config.yaml
n_kv_head: 4
init_std_o: 0.00495
schedule: "wsd"
MLP neurons of a small language model. Each row is named by its layer, matrix (up: input weights) and neuron, and shows model dimensions 16-79. Each number is 128 + 32 x the weight over its row's rms, rounded and kept within 0 to 255.
Before each neuron's rows, "fires in" lists the words (lower case) most often at its 100 highest values on Wikipedia text that the model never trained on.

fires in: "later", "have", "is", "has", "also", "same"
L5.up382 [187 121 129 119 121  70 193 121 159 155 139 164  81  77  94 110 176 119 207  66 153 113 166 151 115 141 129 157 145 137 160 100  90 143  97  85  89 143 142 147 160 115 126 179  99 156 141 186 158 130  95  97 108 110 135  86 124 125  80  75  90 142 165  96]

fires in: "for", "in", "after"
L5.up604 [166 152 110 146 105 108  78 107 110 150 130 114 130  93 121 113 167 142 107 115 160 160  95 216 139 134 115 144 156 131 100 142  49 124 138 112  97 151 122 167 142 170 138 145 139  90 123 115 121 114 178 112  91 162 162 137 162 120 147 141 136 152 139 128]

fires in: "would", "at", "to", "will", "atlético"
L4.up39 [129 145  85 105 166 130 150 117  84 146  77 157  70  93 181 132  50  89 169 140 163  81  90 104  65 122 136 137 134 113 166 169 137 132 103 112 132 113 117  99 109 134 127 159 162 152 121  96 166 128 158  78  85  77  76 114 120 121 169 122 156 125 170 111]

fires in: "for", "league", "ret"
L4.up224 [239 174 143 100 153 119 104 102 148 168 123  55  77 153  61 106 169 110 119  59 165 174 162 155 160 149 160 112 152 129  85 124 114 124 103  95  84 186 149 113 152  90 171 135 118 116 130  98 158 121  50  34 125 118 141 158 125 109 140 151 121 159 117  81]

fires in: "but", "during", "before", "are", "track", "due"
L2.up1252 [103 219 113 124 143 148 154 100 123  91 121 104 144 115  86 157 124 139 129 138 156 175 162 120 100 124 124 160 104 173 109 110 116 125 172  71 102  76 123 138 106 112 167 122 139 118  89 130 129  70  79 100 100 112 108 120 134 183 201  95  96 119 173  98]

fires in: "party", "it", "as", "of", "on", "time"
L5.up122 [170 188 137 127  98 130 121  84 114 195  97 159 128 132 133 124  85 105 141  90 173 120 146 194 159 110 116  90 159  98  99 155  88 163 149 146 123 180  84 108 127 119 178 157  89 129 115 153 137  91  75 182 136  90 155 185 142  77 148 119 160 108 142  79]

fires in: "season", "series", "year", "album", "team", "region"
L5.up980 [189 116 114  91 141 115 123 132 159 105 123 113 118  62 112 121 115 109 155  81 121 133 141  74 161 152 125 119 171 165 133 199 191 157 153 100 189 167 176 139 166 110  91 127 159 183 114 108 157  97 121 120 121 102 101 117 128 119 135 151  99 113 185 142]

fires in: "such", "known", "well", "served", "early"
L2.up105 [129 162 108 130  95  88 159 132 180 132 100 101 111  84 184  44 139  98 142 107  99 121 141 129 131 148 137 144  90 167 151  59  61 112  80 138 104 149 165 214 157 124  79 164 157 128 167 159  78 144 182 168 117 127 101 154 126 123 133 143 187 130 110 137]

fires in: "known", "such", "other", "year"
L5.up312 [125 112 116 158 112 128 150 117 157 172 101 104 125 106 156 106 125 109 124 112 151 142 163 112 113  97 175 130 122 148 151  75 108 146 125 153 108 131 121 153  73 144 154 131 159 154 146 134 117 135 132 119 119 123 186 145 132 133 135 141 121  60 117 134]

fires in: "of", "to", "as"
L4.up1026 [ 98 147 126 114 121 102 119 127 113  96 106  81 124  75 115 124 107 131 141 124 154 119 162 177 153 130 117 120 146 120 109 132  51 135 167 144 141  86 122  98 124 139 189  85 120 128 125  79 133 138 117 119 154 175 131 182 153 142 121 143 114 134 186 121]

fires in: "on", "has", "hat"
L5.up56 [122 138 134  92 119 116  89 117 142 156  67 163 118  93 132 140 142 142 177 138 131 149 129 160  49 116 119  95 179 134 155  40 154 126 168 123 140 161 160 124  78  99 152 159 166  66 135 151 126 119 204 156  83 145 116 135  85 127 132 127 106  85 190 153]

fires in: "with", "5", "4", "3", "on", "7"
L4.up655 [108 174 162 113  82 121 117  75 148 159  83 107 123 123  96 113 137 147 158 106 137 152 144 101  91  39 146 100 138  82 142 106 146  74 153 135 134 166 104 132 145 112 154 165 131 115 104 155 168 123 139 110 187 109 159 101  93 144 137 130 114 129 156 112]

fires in: "with", "was", "has", "is", "have"
L4.up755 [152 157 137 140 151 123 147 129 181 106 130  93  40 103 106 145 173 119 181 165 121 129 160 128 157 110 121 127 113 168 155 125 167 158 147 125  90 177 128 105 137 119  85 154 154  73 128 146 140  63 129 103 113 135  91 130 134  84 182 124 148 192 100 143]

fires in: "it", "also", "known", "located"
L2.up1409 [162 177 102 130  96 124 176  67 132 129 109 141 143 153 124 140 160 114 124 133 141 137  92 121  82 127 135  84 125 100 211  30 144 132 115 132  28  91 139 141 154  56  94 149 135 118 158 104  92 106 143  74 115 145 113 157 114 133 147 132 156 187 145 115]

fires in: "in", "to", "on", "at"
L7.up1126 [151 137 148 147 138 128 110  75 142 136 123  87  98  66  90 152 140  93 181 125 119  89 134 129 115 156 178  48 169 153 128 159 135 192 105  66 177 205 144 119 118 119  63 146 138 103 148  75 144 101 119  93 113  96  53 169 113  82 148 139 148 165 149 174]

fires in: "university", "president", "at", "graduated", "coach"
L2.up623 [130 136 101 103 112 122 154 144 158 140 103 120  80  85 144 115 126 120 109 134 146 149  98 166 129 122 151 161 141 111 126 141 142 112 132  27 101 197 123 135 172 123  61 114  80  88 117  57 139  91 161 136 117 131 122 149 175 112 126 169 168  92 133 132]

fires in: "they", "there", "then", "soon", "here"
L7.up177 [152 112 156 131 151 102 106 126 128 159 100 132  57 169 156  82 200 138 134  83 148 104 151  95  90  88 131 119  24 101 201  68  96  96 140 118 205 102 138 155 172 182 149 151 167 139 169 111 159 137 202 178 120 136 136 130 145 144 132 121 118 136 138 115]